MLP neurons of a small language model. Each row is named by its layer, matrix (gate and up: input weights; down: output weights) and neuron, and shows model dimensions 208-335. Each number is 500 + 50 x the weight over its row's rms, rounded and kept within 0 to 999. Numbers have three digits each. A neuron's up and down rows have the sign that makes its largest values positive.
After each neuron's rows, "fires before" lists the tokens most often just after its 100 highest values on Wikipedia text that the model never trained on.

L3.gate668:525489631470499475470496528573517475534473465555518549503481502560515425493474465569409513450465528504553591538472495549560515488466515519491548493515572433484477532508546551503489557493479521452449469565501404491538441563466539576484502469531488529556542417486584523480453548508584527657503485468526489468591601456459533523491518405502494448557315517485695490449498494485566497536523
L3.up668:418530475454543510507433528469472538485540598471449459487450501467494565412487459539504469535383490504495514469514510450487510568491503479453424493478544436432434597469532574502483495458539494525532488488429504407435433539402473550538569514449440536464435455422473575475535516556493526525458544498365478585461494452504600456526519529469556503464499521461436504515464408488452498462468
L3.down668:516571415472495507482485530432551613529551543433455465478472507532519559451512462553572505548437572462517511450559556508482505505509487485512409552460551472444416534516488552517596482396515480518489516489391447353526460580425441515514537533446461528469567526426490592492508500528482552510530501473402414566488543501522558456530488511472556440437525410502416515532466405501425506427489
fires before: ":", "\n", "):"

L2.gate1095:527423420497458465535486532447498613566521510460577519488526569428517434555416466389411494516487557520478483536488573572482468550587451509522363446499490461418566551486430569490472443626417525524519511435492509553469562482498512493560475552467537456536512469474558417511497517426577442512528526516480446549450476480573445553533466565520511514467527593492571493524571524532477487433483
L2.up1095:568447481452480547467494480470444473519511495513421525471482531581534545595498504468478453522521506548521566509459541478531537490487406486418428515466492494494527496454514450523498499541513440596509402489603463480419461529584513437486403480542472528464431529598459500522545514501463540521464480557522445477612507446521409547522555568520507550460560505599485433457491468511498554579400
L2.down1095:553469531495556492498503499481476500553467527509487531514434479570431510528501528458501472471444526570527505473448446494546475494548508440526483448521527547490532515373531542511452601531471475503490452501518572542479566389470487478452424449427353486549522453597483548558562494578483545599465450494581614531515486458459465578586489416600578523479507429567546399475589521483491527609505
fires before: "-", "\n", " "

L4.gate1141:469567466525551444554486441478460516549497387439531493482540517448521425487490522514603453516570508541499488539493472478531484457535507532499409495534506482521506581523450576443523435513501449533537515476487612482477458545505499556460488417511507378523554487419510398515497506525490518485422523534458507468485532583476512491482566593432569526649538577491519447481578611521461474431572
L4.up1141:563486541527581544371454538475492513515510509485454503489448564429508499557569482490628446532524426459433547441430459460508535541474413563564591433487511502492502502445526480464464548509502531450460442547539423438453456533491555485503532533476540502523446454442487653521524550521462521510529457541460483419566621559491423512486520425458534460526545545535468509487516472484362543523484
L4.down1141:427421521457508509447425536546410458535432491467445514484552561562421483540478463383570484470531475447474569470495518516526555528510395488507560434475491502551553491446477490542480466510412545471490490526489544435492479465513505497520515563418549544503456450469493527475507555536492441568495446530548482408530477506606574476564415448450478552490450478560429465487380470519496543474422
fires before: "\n"

L6.gate408:500518548475578432522592529535522493477489481470514462501493457541428518535565529450531484414543483473530518526369480558579502499522507526488515401485510481432559532562560468496489520510486514436526467528566428453525502530407440473443564481391571459440463587513482517486539561384552497503529445563484432496498548537366595481499532514470551495477521440596490441528480478532476497460478
L6.up408:483566479498509499548515460521484556602432464478486498527444575435478415450530571497414442470378390406526469470492641451561439580488468511489455473504546407467580587542427527532476445454359561462491562558502401520490426419528516586470572496521464562426604487487544475444516589488444502490522469448490496532493546500521550520561515390541555447429553502564452533517504530452451504499512
L6.down408:512499500492510521506542508554515561496502449578440501493469509561520486514583487601459502450401462468482563415452500465560455532432515460523461459517610416552631569573416462566487518508468470450479527530515468514507422436565397575430455489474494551520522423468506448442531500474491477453525425518506544586601445433439574591483490435587526487493496435589460479493566593426438428560542
fires before: "\n", " He", " The", " In", " They", " His"

L3.gate793:545450583502475517503506456509481446438455496470547542454452553505535567491443479479604539497436522544553446526450449512453503499532596574416487533478597570556548486449479426417510561540424458498421500388535478470474507566489534462528581624527525461443446592517524515458542477471505458577442511491467436488367487465433501474405561521447432528482503510440498538550483528502503538486554
L3.up793:513494459513501536570452559539486490528447624497526493489464417499565528569548469476471491516436588614486428490592571480499443606389584531459484452432488588506545537449479485574502530509484473396499531501458565540512465541518495470567546533579588501476408550513452456465519498582548490532643515532447453503480512428412488523457546499548410603480469589521502546511598483547533524452491
L3.down793:535532461508516533545482576533435551483536584543508428477491396452674603486540479492436590481438587539522356550509523521438419511484581608440447471471477580500517567489495485528418477504427532374509479512442575548492493464530468464573516499539535459462437576498438432481488537458584501498542433539454529530463446518493465481504592522496421548547423565499442617512551479508472524536476
fires before: " ", "\n"

L6.gate33:523497554547445544497527419500527499548454554552521543517522494439433537522473493486521418494448552461419518450546513534575544459499455567544505526494518502465373464621547468420510537500412485585513556460598503439498400446441477477469467425512496510505502467543475574512421474620484512450581429519525488439375498499538422528555391433407444512466491461540525520507429592640423533530497
L6.up33:375556512466530539483447371563547449549537416498461479590582483532531516504403398527459514446489521519470479560540538594578508440581512502406510538529539507494594459492543480610495441501508578470577459542479484529549396472550511533452551445562464431422558523472537518473504515399406486502510489513520483535513497494406331489509534507538469529557435601511535446449533586481549520489525
L6.down33:470528580467529500516511425473470383511486398510417508617613494545549481552514453538511461529506506520499519464560447634582534431524502465461581562530618584523486505543544513517608462472503550477498488459445479488513451499428438543490455437487558490499490484461558505456556509421387463472459507466523477518444439395441295448583456507507492435552465560479418491444577559511547466448415
fires before: " ", "0", " |", "1", ")", "2"

L4.gate713:545427482517447488436525448518529522483539421531431556498474450482570513412500564493516606441405517500485477522497621513464403532568515533515574561488521558466451485413461564590551506530495506536514524577502539485471525511514428563546522501510359572472548451460538500536478563530555496527577430552540558588503474492496505537451573444419421512562476413504515550546438414534499480424480
L4.up713:533520496569410499522483523506366581459458486498435478444512574421494457512530493474597519562570443466511467599523489552522517507479554517558473562397533424548497484501524539547513492406523448427514462527498517446429408463494528526430474473433498465493588417433463558526419488518504536424516496558456572582542439510471466598540470416417534439536489452453506497527544472478495580549477
L4.down713:507569588509412519551514545530507511425601485460533464428512574577372485440472464450520510484579484548563476535538460460507588515436564501491336480454505400475544516432489491488458436464561393520519498503570517429397499475464497436492547502395503422516530483471464503483427478480492628497543516517391499522486528533511446577473457499380471476551454470525513496475490554503451612583555
fires before: "==", "The", "In", "ira", "He"

L3.gate589:517534474511493515456528447572498536557454542497568481475415510584509437469485516485515508474480542495606462509397464577413532512570593512415531465524535417518449558442561507553460536480542565517522496513556557428631513544493544549469518403557433409453485512462519478507507512489464523518490562449509470487417510518459437545448484516365413484518544331502496375555574454492551601479428
L3.up589:464507441585521552479398425487437489448486550528386377548446429418471544521478462590409499485439487520402464460547522454540455623465577517522566441527489581509556483531485566490466633501512416561491594446467486463482433550452436527526430612458518492446520486422515474514555479565565486426492395573419536415476466577458589469486475408486647514512518473533506522466503619509498488454458
L3.down589:484596472495480511425415481512493483457549515490425386515509426435560460484489421590505443535456524546405440475485565556425419553450511549527507489470454579482542503569522553446435567395521411528469516520447484363419539516540430500562428593538480469471493427491450465497507526589554570473575441530518542501524408493458565519481497420478561509555482378556488474516495668461474471487456
fires before: "\n", "==", "The", "In", "On"

L4.gate624:559569508507498463582631509515463518483474541553476530517493524471546644569488442495597524580596445482495473473494432517533504523593525516506479525507550516478481517432445460478545520562526550547478496438515470518475471541475548516537510508467595411526520411510432447511505502576454493486597428464590429518385602533524486482458536611439526571512455509469527484484570521503515497489473
L4.up624:502478534479478541455469439518557570534448453440428475530423431625508471548424596601479470530415511475464478461489528554551498446509444562456514537412569438538606435412489560588508453486532517476543420400560476502542513535527445405590542496591522400465483471450398567477500499401477483456575395594550483525473543466581569445409546532494506466413432462513521499526468402478533496464592
L4.down624:480443476562385459475477484452496482486435436461428501473488562497488539463462557571411545471482579473429484499523530493470527467512513605485490474493501404592607446410452551521527540550516471511520494479462514425524467507483443534524526469521529449487561579435438524453507475458461481433492492566492427476466589459554574537520530483506396459471429515488591498599405481485486465477517
fires before: "\n", "-", "The"

L2.gate412:521628471512559472535511462441505518577595465498522414538499489575457501529519505523494573559462424520498397475424516478552505501510451470463431559387665512507504591433488489502433555479481522423473449506490530527595591516515480570452475550428433476402563523438463522559574508503472435536573568529566500476553505467478416504595432665534539513440391482502434526576523431462501510526462
L2.up412:445443476491491464464568464483513522505398481435460473525578470498478490469493486517531443578522567506449490498401472488474466459412406537453490493486448498550523585457540477476486580485523450540508583527599477484499531561487608416493404505442495506472495532515440500527595513421506538522546532433580468492496454506447347531455510502484424467466543472548493566544474403457461447513512
L2.down412:510498534455450441497485457538583442460452456525464473490554525453491484488492433532557511601520436530433509470445464592561427467547471545490432439516397510397553535597480485493455468478468529490422512482564536491501516527521559420424466541402469485544480480539410441546551536437542524506512383465454468484462466597521476571504469519540476476463493457549532392542435477428427456501578
fires before: " |", ".", "3", "6", ",", "7"

L2.gate159:528516424512497446555476457417432501513526442541470513449511469541506393460534582493502473560442518639459518502445560499507537467478398568430491541437503468450488552442469525474485460385560430499540447537587523489477459495402534569510372422468468551475484508479461453473554507500490448498609552507540536510494448479441430462586396553536382518390450477504534415482464440395522457451456
L2.up159:483500499464479517485529490554420471527353571515492566458415485514513390480433489431468537596438459545416527536447490538513511484444443443577467573436535538449558554492563504458498483471508528533478551496534454533549594561475561440445508485512402419472521558394443471528516499547500469480468461559537394444500608499565496596481427524539551494489522435571392506538498608523476483548484
L2.down159:484549554403504462404533518583557489566433485539493587457463539517541427493459484471484541564433427524474568457500495519498543513484436538564443524516497624440475587502494570514442537549505471476487526526483500487494527550490557418423465453457461400447480424428508542493524488565486472479496562596544456485496544571579548572571418526512586483517415430577429469478474426505479512447500
fires before: ".", " |", "6", "0", ",", "7"

L6.gate574:461479550386430555512440490413499508506511591423500467531425497439489489487517505476475530562435533513496483501408559620541460472500417535576415495471388423574508511471581540482433489482510478571451475517502504515509539392395490502441475379497527559503458562493524507640364521478359431519509553529466444435472505508600669463389513563398554519492479437511506500507532542514511561458484
L6.up574:475490564510378506417450513481511435441481456516572475556393477479568528500436564513455522588486576526486459496497450481504527443452528507466548461526473552565513500485500522452469476512409457506437447520553474508586460516470486492437479465452520452479451520436426527610513587551504499386539520444451457448442461489526471581510510456535604466457385443581407576527512494447407536493479
L6.down574:574479527480551490492482503529497525505402506573535546451457537538520559458491493560503438463628450424442474446514541458493567545517466512491571544569520517470537475544401505451556589521457455480461497490544465505491501548585551485492477493519576502389429499521497532413561507571525505458502531497469490576561473484486442542527482525600468547472403490507437540538539488493449553466530
fires before: "0", " |", ".", "2"

L6.gate423:502553483488497557544554524489553490551500383422527521474543606507476429495541421441478539483426483504433528574380508450535426444602476584461517512488442510593539565418517500506498515524574504522474563457429506529469500453389452558596436451529518537451506505461455575545495566559391482560526563484517382445521533438507481453420453491605500411501507541453540560526470506485482507514468
L6.up423:436509536509477560479434437476502583515482482538538560446505507441479529508532491440419497570557456399433602555549537544500463406621425521532425499495437395478567471508489590504461514546521508432575587534645543514454599523388476542406541450498532515448430546420440530493500533529474443515491600515464453452497541357522562554472504481497466456428465415401472505494552494527488494457507
L6.down423:451463569580489500457498438594427497501471496539499511515520497392486458554588526534445586466484456523434562492461448546473518436463529388521475457567495492542515555537513579415501521541512479472574552544488577523507502481468580474440413573575503523450490553462425471442533520608524518447492462489549502469649545486407514559485462490522493521439560554479430398478539414537443483557491
fires before: "0", " |", " (", ".", "–", ":"

L4.gate12:441528599536533515515445452479532469530477417509460599511435486533565427497483504563502456589456471526518560439502493449486525503559468552476497505571542510496489550549475512534607558438401441522518463531517460534416494431399535461446469551515505451449457501573457502478516456508425482443512558562472467448378493495506385579470587580493454501451488576498553492521490528411499609443579
L4.up12:370553514501495535514520544470458439500527512481524595552417466529500586536519446498521417498476470506460512511476465501534505534563407537544627524537516492574405519515510512495478558460491533502403523455536476481527505529509456614464510469471538526467516475548472534499482427446550510501539513444464537578504439472485392545545532516492509451545404542480486350525522532463456477422433
L4.down12:465552482478483499513516471408521461481501446556427527505503468549489474467452483550515399557553522558577613453520487456566511504506477519514531511430519562593339600511466434476547566558423454445444575546505512589535599475546464508458515429498574437549488481517467607437489423422514488464470548452463463482490434469458473545475543572549402439501479513544585403475537486493538537505482
fires before: "s", " "

L4.gate104:471550457498463488497528607593495377434456548392555587555475587540474439445497456495530547644318477402440490471503489509552435460595515515481522530546396502570418500462531452413433472532442484520549498481539459479463502540602482499533453517468529422482474484482473600515518449511553534591463376530496518478526490501600503523432468615506499473420446500493425574542562513532557507483522
L4.up104:554552532490512487524475502515498548574439554446476419565550399433461584630490511508478426480589442422481426456510493482472518455617580499544494570474473508474451490445449477423407512504479453420536456463553502476496486502585571677511434559509439480595529501459467545550473455561479519483502571520498558554529593460603497524457550558471455512554489533478448501456482511495508482495523
L4.down104:529555528420452538539484478509510547530560482480507369511466466447457571594449538488429492470578478476576495411551448490484459512620527395563466522508463494430475530479509392396415423542508411495425528481542557408495510484582644533511508541537438539577539500447482485573483458590413549441450591474506513508393487503493539511479612435393456567593444473518484509504450560495521507393625
fires before: ")", "^{", "}", " (", "})", " mi"

L4.gate1268:504668604542476515557550534473443581566504449527530519526534479510461507487524515467461483426520473548543449556523496502495501462519515411443436532492538491446537514386604467477542509465446465422430487449463507469514540468463513482560519375535538592396561599495541495511474516478549504531516510432533475578487554526465521576489405436524510420525533552386526469518437442459481496536445
L4.up1268:533535509420538562473583508541528562503521495569392497482460491542501463565521465524480494538527487578464449537456491513575463404485412453566522498448551467515545517546540526516535530566428503531483491499556470502505555490496567600628505523486516570523452445484484595586530459616445486432574483467537476591452585472495451505439414524487553451495553469519486463463458391452486507494553
L4.down1268:538501622434580523393460547539530456564468479556489547552557541463467443568574470517459534599585505475493453469446496549571416392484458519544491494529541439553531461500455515504553433531481487487423445529488520548583575511512470528560519525460519547543425500506579672595482439507424385523553500490496413549488520521550437483484424518484515386467557521529531508570454496430438418468511
fires before: " |", ".", ":", "–", "\n", ","

L2.gate817:507494504439461483449434549523397622517545533447412600479522484577545489537430536546560484451374459473473523520422502504530503408554395543335502601488518522419428454501565537476407456488427518511587562511513538580519577474490572511533615502476534493381530517478563483561537453509529546468487523462500507473437504553534510603418447467545446468511449543495432458434490555545575546493453
L2.up817:600477452505550548485497401544507517526504432444427542485498508437421509452515450397460524499493569491543456480503531574539413537478564560470460520526470448537441414476521446514466501468507440588587501582543433435458508471478489494502596496533626382444575511434502519463510458516454529499521534487448530503421475455514401538435450496490575469588498397469547494469597486522522509527480
L2.down817:535506509456529555511557469503569469455532477559518522474546450395483482445477475458469530515522483501593571416503569501525412499413466460503487485541422457614479474557512434491500476504519513525569522533542525453472552564528434493476477516552541498528565513441482468445432482496378510490584486539480439530590565428477402494504560567540545502510516476511560552479492516444468489510421
fires before: "==", "The", "In", "He", "==="

L6.gate1210:477449455497581545488503460535481520570539554509541523427408574512610479578547498478487596449436531565494532488469460485506508476572544463506565586486472538559480440545527417474559479495614492557504485470520446531526549493474471505546542571564473553447518533516520565457550440517522589457486571542471552502542461484471494502463550490474502528503469543508546543482544483557614493529579
L6.up1210:447443495465434469536469470457533548536566472487436535399500457497516490481488393523486583529457484503455468500549500470440417593517523512587497530459449508460473506570516493488564499498519549496524564492512471466523600488500426459513482536550582505564462509585427459433581440540508503482514476594474487486532548570404562450482482510449475600548528495514485496415570468540421523522534
L6.down1210:440406512522369452510571543476534484531461537560424556444514408471477498523467481486485511563553490508494556484450544489419434539526488479565465512488497448489469568547521545470482480504546499523503516644499556482515496525488519518510449461501657478540493444496376434504493510500456454457406496476495482476530508492543507569517459577524468479532383428559508530481406462510493448500577
fires before: " ", "\n"

L2.gate1252:529502395427493434499434474500345466512583458590502441482499576477508539525472382478547509515490431490599490526526435543495500525485456540521521451470473558527567544527451527432433531483509436534523481464493548497488514499496403500461528433562429427540557492435434504450546488565421434428518572440447531517518542463505529529573374518510396489409517509535575445477524528516514556463576
L2.up1252:492485354481524465554584546470361508603521458477532453406605503387537498465496558493506579619509447525580457493488524518492444453502507534523445479445475497490444440494523447423523533564415470621540471483524459500543424493543517454575490481542571541542511464518482506569451496524445440531533516499478522538504418432406521477558560526446438456474450474604551480521538556484594537395631
L2.down1252:467512455522523529497625541531460598517545479487523499436590455458434493456530479457542581573507482476495451521495536507499455446529556497494446470399504500474514483505548462428487505481441474503508468485539478528525421512551502415510523507575550521534470485510490499533431498465420479509592458509418487509472500403400560435501517558502417473562474547587518535456563475474514523446575
fires before: " ", "\n"

L2.gate106:428551479513572409495526506526505519469581540480540496499504645497485486490510656412480484451513490516513526490565513485519531571557516474505441532535555495495505577418445452535533500439546504478436494472433526502489534487478467421478455500515508381562452546514528462507420528457584447532526579452440431470473494579558520506451420549567451478503455456519512537552468503525437536507457
L2.up106:392486472434486433527490445478413478455494493464477516483424519413588581520468483490609448488539454410526543507502431476482422531457506567499415522449389596481427502547564522513450410503490468590518577560503573455493514559555552444558588414528696528432498388490463482506508448487474485487449541561523488476446560497546524459409463450533517525432492551493389489544529507618521504523416
L2.down106:380509462446488454454439487515369494507516602465469496519492577444491441504526559459624498482537528483468503546503507455500509570466543512495387493521437587402456418512524497562536532485603485530451548494517478432523509432614568473428494446527534479476490580523468519483463479499587511591492421557504490469468477482517502439460409526469516576478437506507459489560526473576439516508487
fires before: "-", "\n", "|", "3"

L6.gate470:508450538473550507476443542478484546592448538498351557535560545499451501560494581512458412476549593407481585474503462441508441547605471519510443526484506452529529537414458539501425607585544513576560547500518535487445436476446443463528519496539552436442545471515513477567552466462565528435491512534494501525575532478487520573528484453535483594494488547464438467541471507571477483595432
L6.up470:452475556475466422460433545489489531524566543500405476560513521453529496439523520505531480534473547452502424473511564480466512458534522419563505620473560485525481491567484466526539523492490476517586529509406474539480469478449516488475474494521550473450464517548449497487446457463536488477483541585521602494443473468490522446478551498546458479527509456365441504560416519475496481544480
L6.down470:472502559460511475405460578501475511570508448492381544564434481520453514552498572430399437519453521503408521488461497438530496444511557476518488444582546526501504597463428517493550549548477395480496505572532467473514433454393394598486540614537561488458531455523426502623430471581445458478457458548470508504482557558565559456439504523624479512493417491562526549589524481531473442529511
fires before: "\n", "|", "-", " ", "|---|---|---|", " |"

L2.gate307:475465466513490389607440469561550479426528524524533464525487536472526532419482612508506544572494522391502594473465489488507526490524535456454522618448399463517561478516405449408498492376501576546422601469366434437428552462427489446487622415447494499432480530475442508488439494570502602456540636401520575574439541399466510634479486541482481449490457489504531520509473449424549637525532
L2.up307:452505522462430488454421384501519493530562551445500491520535506494535532503535539497520544448487508457498543461372569535499501473495494469486550613495546501601497548490493486436453429409502565541457556440476524486417536561508479518440511427510488589508463468450492542486419595541527468498552553520464452482502490469469499583492420480479442480459468476507491537513527433507558527451545
L2.down307:507466497462463561445498409511434552502491443471498521504523504546557521505537485538499420526519514411533577489477570513486536490482417485609492592499473599562407591460466515427481434506486532482512520525651494498474474583509494555353527553627531516534513441504451537492521525511532429494560514537485455511515529599519525537572441459537494517461423473539569467540487489558487471464539
fires before: " ", " |", "9", "0", " over"

L2.gate649:435452518514429540522467504493538544499466450490589446525572598492572471573479501485419555489504491560471533582384609449445535493595517485509551440561540379504520527543457475500468458486428505489527470454484537525514421492533376446482428514508463435580519539543498417495581484447499507580550511459561450430504522535571547519480466523450496444502459541590444463505575500498549475461503
L2.up649:522462435516516572559485475522512507454492561446497523495574416584496478496575516492498534528439484420423346540391525476573522553577528512498533478500541536582492492463552444469440548488574538461485493559475506505412481504499440494532489495464555475496479502532470503504537492568489637460579458510522583496420456505554510514477599495505519488486535389558390518418469539508486528447517
L2.down649:490467440501518564446481533529503510491490454430489463466503469592540490505504560542540520435397481529481436498413537412533502609515519491544563530517582510578602511561555526507470571431514530396479504546475493565462469488603512472564478428524493466608530457625438519555461453492531618497514512561597595480512456474467639570468425425460509535534521423573492474572529640422483511545518
fires before: "\n", " The", " In", " C"

L6.gate1367:489612491465516424510504527503519577580502506427551445447507462492541432535430440441574534571495491453467445468482596516504540515462525503469515474405546479487461471482518558572402506505463530416444435472491602508508407578480455445458429474479472518558512548407509520519518479507537466539466432500528490463550513475443514599502529520525469478413473487525501486513525536408418468515473
L6.up1367:557482506472539464577481545560446525393510534455395539541459466486515479455453516421579564559443545453528646398490528523572524494499513422424558461515550504565457588406481564469486565456490435516465513511515551458470472502515524532432535454462470502441482572439552540483424442524483514491559475439517489533518471487440527465495518527471389441517493485506490540467524566566361496497530
L6.down1367:577504462479516516588482608508445562485441552492440515567491462513560407470537434458588531488445457473594610457525531504607498515589569450464485501517569512592483575439498515573456485424452468439438547481551546463484476429426403448508509481468510551400481557425566579526523427512478528543488538482552441483494448494445555456461512524519412482435508469523472512475510561503375507495505
fires before: "\n", " ", " in"

L2.gate174:399526428508438457505506491511500546489414518508564492538506589462569546465608507489494532510530503466526454482526452439548477482540514480482537468494452457559497599522531474541491459575485566491447468512549503517571469452485545463583437586413471479552405552478501493422511442627558444573589555618482482502551530461448558534499526550465440519384479511504575511495489562558527535511405
L2.up174:425520588457480485591506491466484447551488463551588497520568540499550585491463596528406549542460546445489469519495415478561501547456618462497504437514512493527524442467508426569462498538555488520475531562533533419523423382523563469520474527411506475503399552543460505545466510547515515462517544486515567447536469490560466478448538520478431522396481513445481551466571477577513521504477
L2.down174:423526559395572437572498514490438472499481530482525559486510554417474536458480537510435484437490585455393426489506471446486448480359527474461514437497529556538463433534547406563482475540512494534433545492496572427565454448530547452510490520478558489549481569568494450551435480537432543544477503524546581464568496490558469460420482503533446488348433469437503516493546482509535513484536
fires before: "|", "A", " by"

L4.gate380:487551504470456493476469544521511539507446539536461574523444585528571428612533475508479496491367571478499543546466461469463516478539455568426481512531474494421446529557412506511459518527448492579510416393540463483582545471540396480556528541514420562578443480564461574559558563478571482511494579644536522417532459578476454526454476446489485511535440574586551503554531461503469504536444
L4.up380:492530424439493542483464410490462510571368614499438513458485427439533559617529478536530505435496616481518602524531481525440576534491521486534493486477546505575476546532578499446462504486415580525529526515499480457458498453541540430498485609585519448534347589595477498506477432588477433486485534433562569506542473537529511532445579403476371522484476411523467494512489473427463404445511
L4.down380:493493483461438524501504470530446532551446616513499454498481443504501545580505424499517541485463607496478606456475538603429519445448580447525485587457471501543509517533632532487415466516407563543507544560507543513508530414463546418477455581551482410491434528568400442498495451563523454531399494462531475498482488490501521494523506411368355529529431502487459501499492516452477422488526
fires before: " ", " in"

L3.gate920:521493485588538448545497489543513485528520474516442427470537516509570532428395570419484480544469529409547458464424560489513593446558430545416496526561505547485435623577543500579509579399490581513570522511469478505600482501557472540477456459483519450477467533535601445572432527565421559539481477514512526507509481570478514440503521528390514640570638551460472430478499449417457477490515
L3.up920:446505504591515523478483506501496459477511479496463537513485454541421465531463488482502605455510469580456481458492452526411541425561488504556526565478591579513528453428450531486472487438446453466473549591458467555509380506473509432448457570462457521445422328612500507440503399448435407523616497495449557520414487460559546490544485518410439469446496575520538502488425470512488528524581
L3.down920:385543528595501452472477580547493442424444543480507581551490453563492485486475511528541592476563424610537573482550479503468502534596378451528650487506576493525518529463532479491376504539464550423442467565507449549491429485451498523456465507536375483507531497522498492535455447509500464639520448522433504529518467455518579405506522532443479447475536502478498458521437582477469429495510
fires before: "\n", " ", "-", "|"

L3.gate145:508531589499468536497576499499464572488472494530547507538390483472519495486480439474443483466467515559541556642457550544575474535531479416530534563502454445555474430533559408420524482475470558545404496468460499500426462557472446566585400558446528552539446409520446581460521334465494504532463497382459503503523547432543470532482505489439483470501492491540556543493462515479561492460520
L3.up145:500504478412506474500514436414577524477504453455597399506475513499571511517440435479520467382546504480424384466589423422461444543572500556505458420396565533509579500498503473447462478504543590476474556452524393355495533475534496501495413511535470514560514524575526483434389386542483525549471431530542564506422487553517564463506536558518462459522481588480507512587508465519498534491488
L3.down145:453455485472468511440559424453510535529507446485558414509459500517586513491521430459498481330580579505484445488534455449431412549613578504533470476401547440557479490528459509499417485481510575502377568477500435449491531539543513481485447530453518503508501460595494465471418371584471496558423412502515500523444466501524549471464466532470478435498437607546466547624528520481505529513521
fires before: "\n", " (", ":", " mi", " code"

L4.gate1213:498533641441538466533513450429459557527552509541468511550538492587531462451429451560511501544558542521493624503457543549592463570560497500506494456487451484483548515412407460539475527549522535400426470467550490523485452505501537517643445469501539394512466522535502496529561543551453453499542573595529424543496625431522567455531423533503493476504545433526475513593475511510473489474453
L4.up1213:528498533485560487499491481553437570502465567456550509443593564515435493588448579514432516503507482491506466614495445500478434479451605462477518483458500521604488451532580497521500460482543488596459543518484596473497491460503564546533569429545512535505532395528508405485455522453470491491615486535459512524488533507452542558464525506524436440579485380495559489509568503492491509414527
L4.down1213:583566507541426480482532475525547507427427375493527443456501473454473548462444462477439592495577506510449452473517521442443460486456560528469547411475466523502520526457550416492485439506438513451499490443534566448542389513519566488547516466551548424520563463436413455469591546501478464418682450536526579434551469461557550587513557514436490453529503531446544497592509511474536415447515
fires before: "\n"

L3.gate1435:509582407526452521567410522513461579379512548514497465440528433484524515516570487503500400496556473418513598485482506537469536456545514513474501474561403519397566657530505554506503489544583506443566471496460537551531352450578516505526449476514556417543533554550490586540576515537526454496486533493557558520369536496428646573543567448567455521594480489496553464561431566525425480528464
L3.up1435:482526462515394536506479470439452607521502500409527521534482582550554474516554499573557503536540528515501514460580519523514569516588541449491396411593440469599503558423559523534555496453535465473511487563560518496519510453464478472416588428424538578422483498444564436471488498486489499546498492536453493455460532496425489461459457506496386526536572507448435503535468495506518427536602
L3.down1435:461531494496497513468462530488459508606496551550535487595423561513527469490515497584592544546484507468546545475525486480557467449569493530466503393561465524600533551476527388471453441487496419531459520551555441486519456476495494434489466540477580493490493538428562519465566568529441500550517570475534519606457560557470549490514450514484416554526506503441541513555543555538552434483500
fires before: "\n", "le"

L2.gate490:526444482527502520456391507447494522508481474545471480472501494643608491471461548460472533546504564507553565529492501509507428467466492466401500448515371429494490558538545519477503462535562492378502518559493517506566490490525528524458448454467476395539552474437477515457477472533482409473603564582543471604521480521417509584521470498542447518430493485495517470547468463444472492449490
L2.up490:504477516480486460543489470493489546501527584599553475496526532530520506465467425460495531516604603439516474442500523515467561433409452587440482469466523468463442533503543453504503395511507555453498479412548496408491467524556472548514530525432504499474499490487539528533482443377455454457462598422504611475517407521456497496557518512411468524427479520432450565540496475552513551484545
L2.down490:465503571535490457468430465563377529495558508521555428523541507509476485481517518474553488482551551436548445425494523462486519462467450548452531511466516487478473525551470510542562505491439476473440491410435466422554480581498455439592483595449474581445524459543538523568477426470454546536510549469480512509491478424426436466509515500456500464424393439379444611507473409629582514501596
fires before: "|", "\n", " |"

L4.gate542:537540539441500533467491512440584506495569547459493470510569419596462563520520519539485451530577502484474490487493464457555360624591472481602484435494534468519573555444525493604559531577529451486493512469503562600450388507473507400513468504518445497413561487528451498442479552481534440428564496534400476521479467483499541525622510434517537507453466496497518553518555499438508504491516
L4.up542:507505466503598512548494633408530549542447515577422504509477443594438565544470465506535408512570508488422499506474524467559571543484467458509464517515486575484420501514467547466575462455486475487460496502589491501586482403438420525450556472583509614458485527563447442482536528491500569484495555524489499549423402477545443537442554564435561546470420473510402493523475485628426539507537
L4.down542:536551522527533531550446593328566533551553543574533493517588415532459532521475470496481452521556571412413481468501443498493507555541444539545508524477578510466519492556490561495537465520452470487435511541620504532519457504398497546434522453554551545429500536584450446456507571537462556384456515440422558483438486577462493513515517452442529564440464464516449530545554469598485536456496
fires before: " |", "–", "anda", "-"